From a checkpoint of a small transformer trained on Wikipedia: a variant of Adam for these matrices.
MLP neurons of a small language model. Each row is named by its layer, matrix (gate and up: input weights) and neuron, and shows model dimensions 64-191. Each number is 500 + 40 x the weight over its row's rms, rounded and kept within 0 to 999. Numbers have three digits each. A neuron's up and down rows have the sign that makes its largest values positive.
Before each neuron's rows, "fires on" lists the tokens most often at its 100 highest values on Wikipedia text that the model never trained on; "fires after" lists the tokens most often just before its 100 highest values on Wikipedia text that the model never trained on. A number after a token or word is its count.

fires on: "-" 75
fires after: "\n" 77, "-" 6
L6.gate633:585478507488476490494473431520538510493483481537514498599446490566470538515503514458428439475539446513511510491500546515451479500486510526488492499486510519501511539495476535533465485397488514487474530540517567525539428520562501537480510568512502554444539559530511486565473484476471460439453494534509465450455579537559455489486490458514509537506446468562495430465533473509459533508486
L6.up633:435491523543463544572542493520530487469519475474507464400530549500546499425498501534551477491557559554397482453552542508466531504451499508422504579577530549526480545492483529545459519525512402519528526457500534512496498493430453499470513511528456540539575489507504488485538475482419459489503478569414505439531508556521547514451460448521495517546552500551459499508553521499443469514470

fires on: "ig" 43, "ind" 11, "ag" 9, "ib" 4
fires after: " L" 23, " Br" 17, " D" 10, " d" 8, " w" 6, "el" 5
L6.gate686:541616527460463475440555472490507493507427458537482541486417585439473486462508510570478532448479500558474495419529497512511512548509560493428505512532450488541478522487544590449551528566454518493466452531489546500546482576513478545509453438616563482445476506461549543492502579558481494499504475536528461500508587513452538512436468482482487471493496414501490507481537471489597513472502
L6.up686:507482525526472504447528547527468497640479523499556464526549511577516544480509491491502529512527500470499549503537474508468509496528480487538489411558506505538502558428487532489541543447525580524450472483512546415580515468382438464430554575461515461460490478493562500492516491497468495503442445487545491512457502599487445514547518469488416542502520513475501537453542517493493612477514

fires on: "ong" 20, "ang" 10, "ear" 6, "ull" 6, "g" 5, "ous" 5
fires after: " P" 21, " S" 17, "r" 9, " M" 6, " H" 5, " R" 4
L6.gate125:463500425479553482550487542488409549499489494484477494474502559542451510471540498522547527444497526533507556488457496524520417517558508505480516449521443580583529399522536475530525524501582471472525488468528433562500496527533480466512503539503528476474497453483466524574550569476532466492488480480495561485495564503487486516412502508434489499479515540498474540503544443558497505558402
L6.up125:459417465433569487474423496457563439550517543509464451535480509485426455497512491456474424459510495496468508524545533484490476471446500427503438491508426519502484477464517568468455449451467503484472503510498483477416454521527530462411513478589529443520455459479497500464501529406560446484396537488509431479547619486474539525512537501541484487491491547474511512607577535542490528393455

fires on: " is" 42, " a" 37, " was" 12, " an" 6
fires after: " is" 36, ")" 15, " was" 7, "9)" 4
L6.gate449:487558537506519536449482479469419416518533421480487475563483443493438498547475523471443461455544443524492538498516475504516460496454436525432445556509501520515491532476458596471519486489436495525498484491491536482473467403467468458470516519554527519528525518464485430543510486440504384503479471587557445494478557452478489528492539469545516498509543468484594492499487521533419521498505
L6.up449:405492520515502508451508436546543528567565495480498556501464594575486531499477504420463454430482465544483506465469397428470483516511551549518534537514457534493486452509510413459495456493477520429417520505537529492409514479494534579461534502543565520459501503537522543607469494455556398456563502485498511491484506471473545483524557442531488499496556434454551489546515528475521468513517

fires on: "op" 29, "ad" 10, "in" 10, "or" 9, "rib" 9
fires after: "ot" 14, " T" 10, "at" 10, " t" 10, "ro" 8, " ro" 7
L7.gate326:564516458546459513497494481550535503520512527485455521542506455523505510448463487467496488462458543456501541495442587516464473407449542525485516532517572506442500496540499494504519497460487450461503432506486554458505477519590463430494552507559569476530518525443464461483495514503533536609484545475492541455486519463457455539543510470474509517531447456568490418504522442509509487472456
L7.up326:436490491456489500475490526496498510524472543497439555447543572495461485537475445514607437495560452503476460407536531484509459474508492409470510514500444465511449492478526512433447447558554577474524393495576501506534499574559506523520528494451554567501420521508407527512498454466475485466513491540504503503450453497470509472496458472495592546448472454498499461515379451515503517472561

fires on: " |" 58, " 12" 5, " " 4, " 9" 4
fires after: " |" 30, "3" 8, "6" 5, "9" 5, "5" 4, "8" 4
L4.gate599:537515534507402528471512492521479502465465526491494501493536476495483578470479487488496545430517490479424474379439502474581489459360430571477426521522507550450501512517568494446487551468491476422515518486492512471468456507520454536514508496563535592452499526527472475518489500481478373498514495545485471439525435520474550430494445393536557489431532447534523511474520485499406496534527
L4.up599:514479524566503501469538502466484449507456490519519517523549473458562508471478534454466499493537488507509436493506488487477520490453487479558466510454535510459514506515540487448479470511536502509516499535457525471399550484501464531514441483463495497488513428403539512571514510554473463413510564543512574478420482468550460429606508481505500423464505473440402521506438539496440494473524

fires on: " |" 52, " 8" 11, " 5" 5, " 9" 4, " 6" 4
fires after: " |" 43, "3" 7, "5" 5
L4.gate303:576512511516503490479530478465477493542451520510480505525507470537526488519448503466395542428540488512440433552423498576502523464407412508458429490481508537486502537522605457460499460495502484474465471523465537518445481461503432519524423450522560552495485548453452485481532501546480479503583525560449513405540441568483514454549422434509555496426494456458477469517484515483406478529473
L4.up303:554575545480529506478524501462497447503451557518512477523513399526576574514473566506432545452496507501516436524444489539525496511426465482508425438512485485528525548477575451460500425484470505494479492547463519547475464407517398531520437477480474569501537481430504491496536490579475448472499529566474533458473482478485493491525473414453597506449458496483501485502456510533422502495447

fires on: "l" 32, "re" 8, "r" 8, "ired" 7, "le" 6, " office" 6
fires after: " Is" 13, " in" 10, "t" 9, " In" 9, "idd" 7, "sp" 7
L6.gate636:480442528408515533479455492492483434514472509464497474598511551451521538505549521468500413453633455534490533463526480507495488498483493529563468511524463544586478540475441464500461505465447543546495474458549548471481459484494518508546536463535527477514382530443492481492463484436548536503519509560549500496502467530492507508527531494598512532456450531510518508539502527473446487497535
L6.up636:463491453483565467481412499535561495483497465404546500509459500490484517489519514568513565459548476513565530507507493498567509505557518529445501487476549497455527445521480525468492549472490511539548548464465532550434483484543560476578471477511496487585525497490478522465461523516513504483481451518517500506549532521561553515493525479507441467517560501480546529585462464495515466467515

fires on: " a" 47, "per" 22, "al" 10, "ur" 6, " an" 4
fires after: " is" 31, " O" 18, " as" 10, " was" 9, " Med" 6
L7.gate166:462545494455484497481425435499488529518506549472533524547471466451536471490430534467528515460544420557593516478492495521517505476482567461511466498522441475538480527455481472470514476527490552460608485510514568544524474496463496519464536510534489467546490480485418456463569462506580450490498528492498539476470508519412483521512536486518492507476469582609544387481481496577480521514500
L7.up166:522487565483453508556508479487453478477551505468558552469489513507510565480449486501506493532472477551554479515555484499440468540506451563505464414506486451534449535439452420476508468494564596442502552499497484487465488484549503516438533541514449521557544495535496535535547464530525406581533406459504465507522518510493502574509550450490572559488462514473486509523503508530493528511537

fires on: "ir" 26, "is" 17, "-" 5, "est" 5, "h" 4
fires after: " D" 27, "v" 15, "D" 6, " v" 5
L7.gate419:480505534464491561404475432487495498509470477497572505466462551514544449539515541507482458442521531564535541477501551563510455573432510528454588528502536526463518499542566452462524497447519491540422571507499504491540461479566439525497486502514545463479507466454499564541493478461550510490532520575525488450527534556550484540535497453555488543509578496549544517495475465532496510522558
L7.up419:497510513508476542503513485524465455476605461525460553448505519508533525531492483518506514554505493549524502476533449452432502537575444547543484571503462500510568621498565515498515411500508522491476502534533494512511483458535491559479560475483470510599522526452598451507468509563418525481542493540541418449499545527504549497529483493544525557516504511468559513465486519479535558528490

fires on: "A" 23, " (A" 13, "a" 13, "in" 10, "areer" 6
fires after: " (" 21, "\n" 16, " \"" 9, " N" 6, "==C" 4
L4.gate458:478469543494477471417468570552494611446536490432554511490445507485516501452489462442521526474499499443503539420444517510482442479475454503510481464526415462537513561502527455458446494528467539450519486509498506522497520418504576501518541500494479576462472505472498537426538497439488461497482548415459520519477507483513489499490549490509518491593515518430495509498426549472509500500466
L4.up458:439448469547517499525497455520486570458462459557493473504466497547461491500512473472445414512509547472500538544540477472471544417512504566532542441424485494489422524529534517515553402471566449524453494510481506481514559487611428509505484506547521520441517492464440547512555477544515493459594552492560501496528494526509529472541551476482521427523520488467582563472461589541528572496566

fires on: "c" 26, "st" 10, "C" 8, "n" 7, "m" 6, "l" 6
fires after: " ra" 18, "ra" 15, "he" 12, "ro" 8, "ow" 6, "H" 6
L6.gate45:514536481521542437425545530563544474520558579511489463446519533561511534404463482542490504476508494512498520471456433508548457446447522515482519530486470509511487453559456456603477509457494522517470463461484488546482426470556504488506526537520516497542512526471526452494515500494465496591548407457459460472536446457504515501451495471550511472498559465463451579516534515506507442465480
L6.up45:494498538522520526521490501407523486499456535555470495483420513526496421458508549474513469483490569518404559510480552463531534540493506431506453492544500511605493465510549488504407547428543569476482523501427496532512506455508484476512527508504583522512597484502492463478480441404475509511497533538541533459478470491495496522488578473539452533471533461448582537563470519498533447513525

fires on: "," 21, " 1," 11, " 2," 10, " $" 9, " 4," 7, "2," 5
fires after: " |" 35, " 8" 14, " 9" 6, " 7" 5, " (1" 4, " 6" 4
L9.gate238:563547457535519521484553584503486475460458456568495467549557482520435519535532477452517527542551474473430496496422542497448451459419482492533506594480508511490509494529482534490473510563534451500453431475473476466445491462552487475524465521523505424513511454479507494445514548518451495516576505453521478510431501539539493489517441510526553457502480451573424454508484506498502503412492
L9.up238:568533580443454555496478481456471559533511484575480494483492480496514497513598541441513571480494388502486478479453403506474493517470521497516521481484448607502519494522470490488444515552586474477522536495539503509466458397503508556585512467425500506509540422475474447519527489525537417537535541490488482524529487463494489429506504466550488497522473455491482462478453501542589481503525

fires on: "-" 62, ")" 22, ")," 5
fires after: "\n" 62, "o" 6, "an" 4
L4.gate261:454455482483449483494489513522414593407492525505518475569462525502457479496497545478544512436460550500497488474454529474462478523506522617490565457475497521592517535428556488452553502408488454437505465476516533584484480418497514510523532580496466576547515524514443526506600493508498435486498552463471491482484545537568456537527513497434505503544469456525507489493499486569500513530469
L4.up261:482460548523487510421491512514530511499519467477498492536518505470542484415486430494537480515529541485451585441490439491465471487485502476543515456437527462515448501535511497504552493559547476486533568495556502483487523509564575476485456483529516400492513457525554487513544483421444510435556584536460490490467531453401559457452618459477455521522522459425514560495480476542521534511549

fires on: "-" 18, "xt" 14, "ot" 13, "ag" 7, "ast" 7, "et" 6
fires after: "\n" 19, " ne" 14, " h" 14, " le" 13, " H" 7
L7.gate265:459480499470441497486484479538519437552591493504502601474393534530536509513522500514528431495487531497462578544508448490557507521454543477414480520485567475521494491437512466480477493488581463537537526482460495500494452456512439528484497475562424485458591501526459390521544507472482527503479617528461518463500485543449555481547516484535500510507483488505511456551507473481528508571427
L7.up265:421479501496507482466498501508533490544460519547548533497490431482521493533556488498566441545495533472427515518484481560471495487493547467444503536472488591497536547533460574398477415545506447549571464517530458461475485481589466558449551464556453495562504417520522524527536491535486456545456504514583547494512495450465465504461513478444475551493438449449479540585443438493532522464505

fires on: "-" 25, "xt" 12, "th" 10, "igh" 6, "ast" 6
fires after: "\n" 25, " ne" 17, " the" 14, "E" 4, " 19" 4, " O" 4
L7.gate602:517468557424501417462475467465544504492544549535541506570428524474481597504523463539486515498545504495428507546395500478545439459488482434509529502519470528470509476486461524488487489490469498505516544528407623460551460467546490488459516517518526516487562550519512447521459521561442493465532516491421491437498528605494533490461515468461583472520474432548549454514521505450445524513513
L7.up602:454468580529553477470504495504500514548449478539472458587480461540513478438546531476478548519551480542413486467466443513537477535523494549559485513502506545546458493475527539482403435511537417494581531527482509519466503441478421456472480453547479506518485544506520507550521475510513512546614505536511528450538443544487445459501524487527480485504505450474455463514551460404462478552453

fires on: " first" 30, "ver" 5, " most" 5, "th" 5, " second" 5
fires after: " the" 54, " a" 4, "The" 4, " The" 4, " A" 4
L4.gate211:408483571504486478443466489525486594596488576430424514563512521546459537504464488518586490460488476466478447542515548521503533512508554493526509416525424501508493509531530485520565483482538532473478460496486577446460455493533509484548523565490471505451516491495499441518513457519493481497566543551528561458519476460512481568499483435612464416506524472521504517471466548490519460602461
L4.up211:527476549509471473506524530576460521546522443541513524481450481502478516494506509465596445532533529468493426423505521449577426527511531528515548520512505433468465517474464553500470561491469449407516539453457476504522521472583630475477514480501478532420550502522577489507496516515498530573546546500450491522517495502498560575545571488504542464537473475483492468476487532402495447509532

fires on: "\n" 100
fires after: "." 60, "s." 16, "er." 5
L6.gate454:499502528532498460503507555448535485466476534491552578511497512499518489473498548518538440505492456539484525452454447470457468465478510541487483541493582470542460571468469424505436530513450465566451465526432453494485460452408445497532479508538497506471483489528494499525443500451444503548567468519479496473478448511527536460497548459558477487401523451533516459441482565512434479477530
L6.up454:490439489498486467520449501503508570507519496503577495503516430467496526513498556497490517436517521475535489519515502489517534541515450533587535557466489471494497487483452493564493535531460455493600546502470478494488484505501534459511453460472512476475520458519457481465560505447490587503521503551375512502467497469512518520525560403495491401532468524486549554533533481503468505485535

fires on: " most" 21, " only" 19, " first" 12, " a" 8, " over" 7, " all" 6
fires after: " the" 35, " The" 7, "," 7, " O" 6
L4.gate474:479558549428498483482482453551496494496545389481437434610540543489509464539479500489487515487507485439517567507472512491521511500482516495543484463445412487463457498460513515443527519500540469404482472496492563488459498387483492536467468433569470573536538580533579489453460494462570478495481500516516415490450584583495457525534566517535467467397411402524455514483494499468534498574533
L4.up474:591525518480495477496470441443416461548515477601409523592535493463459493508506539497542467518544532463503497462515413569520548408512536490577440473518517495491492493459455506518488538463471521493445497500489564510498508510426515551484562470431467543531504479492536437562494498492559564517497518467449453509548534545404454611450492489507500452548417449487497467447494486486528532529495

fires on: "os" 20, "ort" 10, "le" 10, "l" 7, "ze" 7
fires after: " C" 29, " L" 8, " Car" 7, " F" 7
L7.gate334:617481538489495504445486475523589507514467479541478452534493502499522540446494432449494467461486504519509517546478520445461471518457414565467466485460477492539543449517551546515447548407453515535477410551513545479559457530485550491528522419545506443520459478466490535403484505487518551491458456504461467482566473498535550485461522451503494537509590469493509492485545476435524506526516
L7.up334:487526512512514479514437551471584467493496529509450513526473483466492520403466561561489531490561459498535498493559531488517457527541469550473504468525491518507510473540483464508488526500547498445547443558493460522485536499546526488543493511480520424495535525490549461480538448495485530544516552561491534562503461480420521559474483576535555484549527424455581482589506489553570529532506

fires on: "ay" 17, "an" 13, "et" 10, "ind" 6, "ly" 6, "ik" 4
fires after: " L" 20, " l" 11, " D" 10, " w" 9, " new" 6
L6.gate92:525498514421481518483529467456549542544482473472544533473489498483556539562507536568454481453446505567493441446529481522481474460480487471456455515445544484511502462477476504481531529516414471476463393478418510496545448594525509554539497539517511513526502492466501414416475489544524539468471491520478505475498616479483493524508483511489476409539478489540568468511486457517548582459438
L6.up92:515449482532469555530557502499456544532529556549459481559507541534532581487486528422496460495439481492474461452411503449372485447510501544495467476476485453497520553514555453528526565490492488483428454477503499547563525535487376556498510498453487482531526513509543513480480500490529523523504465548394411490483512464545470587574512550480503496480536440551504526494543487466515521453468

fires on: " 9" 22, " 4" 18, " 5" 13, " 6" 12, " 7" 9, "5" 4
fires after: " |" 84
L4.gate170:581466559592495473545540490513512502447518580515508569454521504449539517490497560548481542428513578503403464497521468527486505478459546490479454580579532553475529508444564499498487433476522440445450506526482477521451486554461444517564527481494594482448535533497497499529487483559563512531560509517489557452471448528565531482516455438489557454489495465536528480511512471509524479482508
L4.up170:552525476572498490447519472515492486479532517592440544437416465566492474511473541478510556470532504470416494530503520503557471452459456490479432455525440511496491529472530500466482508467559471445542513592464460521502482484544411486462413493374447545462485526494462471528522475542552471566509479549517494458381514514479511516439471482385527488477529500469562527547472538582515472456459

fires on: "-" 95
fires after: "\n" 94
L4.gate631:499513538557463523554492512572466528517568489536564465474498535567506456549440550484555521456560478445514478474482501509470479565519482468435515588520529562522495508481507524483463557524555451482539462485471527628581495507563524559523507503549522529486481501535506509492530479457482550530537532476450477488500483577445508491420562472567447487553424463488438512545475547553496500574484
L4.up631:507443509533454522370505444503478496454504472529542538559494543495513511490520473481503504483429499498449524495527497459458535545533506515544548451544528432460505572492531449484572472448575488489540472569510475489472520476527475522522458502437527480460481449479466501520550473519499537450563555540494507534523459527463617528490502484466427424491478407525504495520482509592495547502499

fires on: " most" 20, " a" 20, " an" 11, " the" 9, " two" 7
fires after: " the" 29, " an" 7, " a" 7, " two" 4, " The" 4
L6.gate159:541510572594485462446508450553442452499453540434526478552471560553497520468475512465536439402496464551464453481535480522495481497463440545493454519552507542465461526434567447527568540475536468530464543533483524434460451465544551506506533507535497555505565488457480539511521467489440472553475538543511442448521539484479485489459502464514512465476507519493556513462479453498525564528513
L6.up159:584520504550500433509517432515550490565503517438381544555507500567523536423430556467499457453503505507487477489530471537513509460455499523599404481545402498517503499480520487539497548560548523520451537510500539486439463508511524497512476583529484470533545442513512575501542494463490451547503536504547492486488572432454434602513491498537537460474514485504546505440443431429551515502478

fires on: "ot" 28, "l" 15, "o" 13, "on" 10, "oc" 6, "ver" 6
fires after: " v" 32, " V" 12, " prom" 9, "v" 7, " app" 6, " ne" 4
L6.gate25:533451476529475520522484534544530487518545531530496505510450531477503564522528435431478586449475495545526511539464540488500519473505514463494537504468577459436423524454538488539520529449480514460536524458509460471562518542507556459502403422462531499501439507445564448522491531506412504486502510462470485474411485505556575563528510474482468539526429527510483498413479514514540488490539
L6.up25:552462566408449501440523495549487533558552419585528465544468569529540524443517517554489539491508488535519536511538461492589476501502504550540551427526489552492517538469484514491477541595539577493527530481528500485508513491490479559498516464533485470592520465527517510375482492467523510546496532485497457493528493506433465533467485468543493500559493528512466482539512478452620478543493

fires on: "-" 98
fires after: "\n" 100
L4.gate83:527509505493451493509498513525493475517524468487525508580492550536482496508479539459533454426558510515436577486484552495443485497465541539446512517515471505459441555455538525547484470452535435517503443477509489546496468503578524511498518501443500500545514522574495479551516468463486519501584496524468496398508520539492568500468508414495503460557447422486510501483525492520521594563432
L4.up83:455510534483474500471561589566469562568493498503557568575533535565564462480535521453480507470559485511499559456554494472481449532533502530502562521519534523454462510491516473508489481472517513412579506496486498564563509477491511557511498498544533486443438444554549512473476544421456505492541550462459561462534477528434542519501511451590438501502481440548505505483498480540579555556485

fires on: "ran" 17, "ou" 12, "our" 8, "or" 7, "ag" 7
fires after: " T" 16, " P" 14, " p" 12, " t" 9, " B" 7, " b" 5
L9.gate389:494494550449502451547521521538519520494533457500534498496513431516469536474548481503531495512531490489519505477533476526439539439417475505479467513534492423566398467442538501471496470557490544499478472532510442466496474531447554461535498520449576456455468477426419495577527513538460514501492533513427505436577485446516519504482496496505526567472520529545592512479489503480498437510499
L9.up389:504516497460515483497519486465512518455478436496433465485461521554470552490493416507544549491538480517549456421500467527468502513475441488500528558561422481500454510453446513442465553453511488490525555541468485457567519450558503454547483458445545506532486477508457519488516489533508534490533483486485516509500519375470489490453535468564462515472479435509612488434442461517445530447506

fires on: "\n" 92, "p" 8
fires after: " =" 41, "." 12, "\n" 8, " is" 5
L6.gate440:495541535544529469506469534566557519551533501487549512506497529551537497447459492444521503481508462499544540524505501448505459498490477541473539504451495501545467537452482502519391546496471507451519504497450436505467451541545501551483490472505467495615507500520599532556501482417487550581564457584417454465474485528558582473529571505494479438466443563496501547532483503503501527504522
L6.up440:545575468498598450530476515535573470436515469519534535518519431486549487518529513558427466461548532535525497404545539448507490499520532467492502551431484463533487522503488558467498583534494493431452530527554515549525498551530550557438518466490509478424418480506547534464514496458517515520588544476430499494430501502501526450494512431459441458523453504486504499481448508424460531477511

fires on: "=" 46, " 1" 10, " 4" 8, "–1" 5, " 199" 4
fires after: "\n" 47, "|" 39
L4.gate218:517518543508480553497551580589536546527572551452508492530489501533484519478464508489516508423447554470514478511482512528508495599458476440402493487491550491501498531475578483432503576476488497543451435473520469578481441468395550552487461511478455480473492511566504508457479507490463531510447512450468557449511522489499549531469508413501536535462508461584446536450498536589557543558457
L4.up218:451489449476504540388553571499537534540528460443548565450508477487510526519521504497430486489455568548572446426534443456526518577540516510503437491453566514480534543446540471469525515525540483483445490507562545538517437485504503529526516549541501455443441490407523531544456509484544523552522584534505537541526531500473501557534561475526462499448484527479490535461455512533527523474478

fires on: "|" 27, "ot" 14, "c" 6, " colle" 5, "og" 4, " Sc" 4
fires after: "\n" 29, " H" 11, " Ch" 5, " his" 4, "mer" 4
L9.gate168:514476501418564521474529531576478487548476526504491477394469525559549552504491585558599510502564518479506459513518481447476423492464556480480469443429571476493478472474483504504374529582510502523531515551472443468518449489527449469476455540417471487546523483484536541537464553425485482524532511459462548443469594566480515521508468525545537544523494485449521501483471474529493547494581
L9.up168:442489424584525507513546469593512479581477525497475543452459554578555557561564471502449521504527507505494422481526510518523512444479511454550473459467512505526518517490484539514498546564504542562503504472513443611505487497489446533501459544556488482492534565545482540511488522478476457495537487503557547510494515546498469522473463489518469531496511534412456502436488515467440483455500

fires on: "=" 34, " sh" 29, "fl" 21, " =" 7
fires after: "\n" 34, " in" 13, "al" 7, " the" 5
L2.gate124:547533553500463523519500527486382512533559534562491426504504477461491501559513537545504566495484452497468499486498524491478503457500447450495567392473528538484521509555489496504535471478502415483562536446498528438533479535402572457499483498439435541485485476434500417459496498492583526498526467518412502452418456520491498545459423502475472584504466462516485528502451534545552461469474
L2.up124:460498549479498525429510512456455514522510577556473515516510543530505523523495433468482551501492463495536480507498544482571520559485522492439515596525498464525503534423491556512482478421496549509585475495489539520451481485473481454586457507526527488489523473481509536496488501499418517504535577519521476488590500495494560521481475500656491519475486581478523500526526395469550460494525

fires on: "\n" 99
fires after: " =" 39, "==" 7, "ist" 6, "ician" 4, "===" 4
L4.gate676:496597473521509439466493619565453533409486552524533520521509483445543544498498491563496442461497503495551473443572459468513489550482479552485459487513444396461454518535475496546472529386518553398545477587403458523493480514519502481530475517493510443544495543567562529536500501471503488516534563476398487482449532550537483491461533418534473427535467433493417573486459516492483460497512
L4.up676:485517453533463455488534521520572509496480489483531451458470493442529527507470487502430484463467541479559491464500467460502516517465435553470498473529493476517463507418460448514514549449474525479531450488468411563560512572482390489514504567489386476541450567531548567510561519450516495526517487521481509466446564558506550482511475485536458470501528439537480544470485552515454457514491

fires on: "\n" 66, "6." 8, "o." 5, "1." 4
fires after: "." 33, "s." 9, " 202" 5, "a." 5, "es." 4
L4.gate210:485586551559505451528518579474569510430467535544520513485544487469481516438485591536580466479526496491500486408494476395532513468487479523531454513492558477470470513502470558566477507581498527469558509532452500497550492496504431490536478523492510501526589567574569462480532513502470511522574504549429490490437461533517515456507564476470549453529521488478498510481468490529505488508484
L4.up210:516641532510493492476544482472496490419449514614513473409520486483539578524490581501508430434539502478572531410504455455503492492468518608512423531517464516543441484483518480530458554467534526462508488474490469522520478554497426487499496503457521522522525523548545556481511536471489561521567493551447509479449532601458591439498500433527484476495538461531510486462520503490460526439495

fires on: "oc" 16, "/" 9, "u" 7, "id" 6, "et" 6, "st" 6
fires after: " v" 22, "v" 9, "N" 9, " H" 8, " V" 7
L6.gate423:530519525512502512553534525466567488497451513534554477513447524424511532571507504463478504448563476481489463555514509421483493480476471552477518547457532474499544498488557447496443472493470568527476442479556448515580469486534452548575494547497497521495489466466444540502517464510503539526482503507457486500452409494515529467483422442551478535566483512489545548472537534522603492471445
L6.up423:567518509529446518433545459512494544522459504462435448565503494508543511449515500561492524527458488461533527528503555490505455480491529524509547467508517512468453543457423481471482494535444551496543481401496578511578465505490473433458472575436520466579426495511457491548523481497434478507473501553500522544514498525600533541542496546521446450560525443524495523459431492470533482507500

fires on: "," 17, "7," 9, " 1," 9, "2," 8, " 2," 8, " 4," 7
fires after: " |" 26, " 8" 15, " 7" 9, " 10" 8, " 4" 8, " 9" 6
L9.gate385:530515555462535507432593514420511543508456539572510492587532523467473555520544600499495527468477517537447534479441508533519446516459502545456504518530470509480493514449511458466479525480516535541481552481464575451488447446538450533483462532494499477551496471512516448519525564514529497537509521572471467492526509525513430496516472436454476548469381464496470501466458589480501486483526
L9.up385:519513610537560490506469460479482584530510513516542512497526534536475489521514494544494553465511452505396443394502558498411475460471534503450522522508543534441527489508424495470456564520522523538482533464544489464553501497518466502536490574443508431528468476450482541480546541546483454501512533565476518511487505510591493480497483490409493511538480466537488546459418513520472537435547

fires on: "om" 13, "el" 8, "ad" 8, " career" 8, "uro" 7, "w" 7
fires after: " ro" 29, "ro" 11, "ot" 8, "le" 8, " Ro" 5, "or" 4
L6.gate262:530532521517563496469489550493503468414491535455510494454507442495558598517512524524492477485471524540526518466425501434496457515487446531505511459508464504476533457471479490497584490484456546479483459435496556491545467509566478432466459475470525543535513554482540572595507511596500503556545580550496463490464498461453431555518467471458479500432496463508488489480442484473525492461423
L6.up262:466498455462447504557564537508452507526462468495533503540441533515572407506527493495580562577555531500529545550485487497544541503526472477501553463499505420438480456471514516455564491381539515553526439465469485474455503532481423475562533515441511522517538496597461504562524480442534461589500561512559439548467452473536486501543483471489494484510534532527513501497453525561546500490551

fires on: "\n" 100
fires after: "." 60, "s." 14, ".\"" 5
L7.gate486:509574438537505476451538576572531501409413514562560589478521508499531547461526545531535560489511510582565494429453445464435404431516519542528505533469506472538474459470474487517501556458461489576528467503522466449556487541561414504554525547563441575568500482530541461519482547550454476535550484504534502499501491551459517483500508503522561438469477549506578486560534497507549523474552
L7.up486:492520526545588524542501514511513532548465530488558533565417503545510516495554543476534422484541482511489589541499519578582441493486516539513456435469489426487538476519545527541494553453526477472574515513467468555520502466518492596541504489496486503550540529498494505512519504442534535515494521487458507467444450411443516561518616442473431448488466503439488463441518565461476525453501

fires on: " or" 20, "ording" 12, "c" 11, "ony" 8, "let" 5, "ch" 5
fires after: "th" 14, " an" 12, "cc" 8, "ed" 6, " An" 6, " In" 5
L6.gate105:559508518440527495399478506553465508520507537572465520485547487446534509489474471483453550482516514443552468530506528476475444585490552542478493506534529536516534507471479443502431538542551560500485477438515552510519455559497503486483497536491585539513566527564561447464479514494508540458478493526515493463585537501503454548510515472506464486517436481504524442496515476549612484544445
L6.up105:566477449504517476458435546505483557438522501489467555539489476392543521556480443468459477543533495491517474477540543499531504527500459498545557498544489540498515540469507533467489359502468431492588483514422579443531473511496483520486525425523534515512523473476588366464526493486516462509527447491479451496469456512466501437556508489490495551533509525522564505474478497602590539513542

fires on: " the" 33, "s" 19, " a" 9, " that" 4
fires after: " at" 19, "A" 15, " At" 10, " (" 8, " As" 7, "-" 6
L7.gate526:505517482456467487456447444554527546460541495472526557504483509492473523433485524524510462481571502463527574507449557455442500525464509500510488555487470501475498471453489461528486517425547484455487496489506528540524438500534498499509527549541543518500587559534470462549536473413443499503483480534461532476513480585460430524484522506430544517520504440547480472481441524514426489557548
L7.up526:494502491523473537542534491579417494450511436474515478435478525474426538441510566461594522541488511463478551555471463519534525501558523575477530538615504490562536551513414463409497511477480484463443455472445451506510528452482522494459467495458431521451605515528526444505568520477531520503494483445480485497533488500534563493445531480530486538541481568532440428472497500531502482564483

fires on: " an" 19, "8" 15, " 17" 9, "7" 8, "n" 6, "5" 6
fires after: "–1" 18, " in" 12, " (1" 11, " on" 10, " (" 5
L7.gate248:515566407546463532410518519523535523525457497436535442513433510453555504440498485480523534481547514475439510441538486506476494463463484473556468509527538518548446535483446547535426483509446469546551424495471510537519477548439517545503530479594509535488475514540527468449558477453482506571497432567466447448538510511438570508414513508520540532483525507491453475482502511487478529501516
L7.up248:510583474480457430472523470459509529438477541438554528522579501497538424511467454535433536465481491461512478500512546493494493565473541530514427529463438499451455527557526441429528493529526476552465463555506528464526524508508471466521494501490476484566435571550522531487456520445510508505427481493492533507455461561507497560526463470510476515525508470585551525463521418485499454484557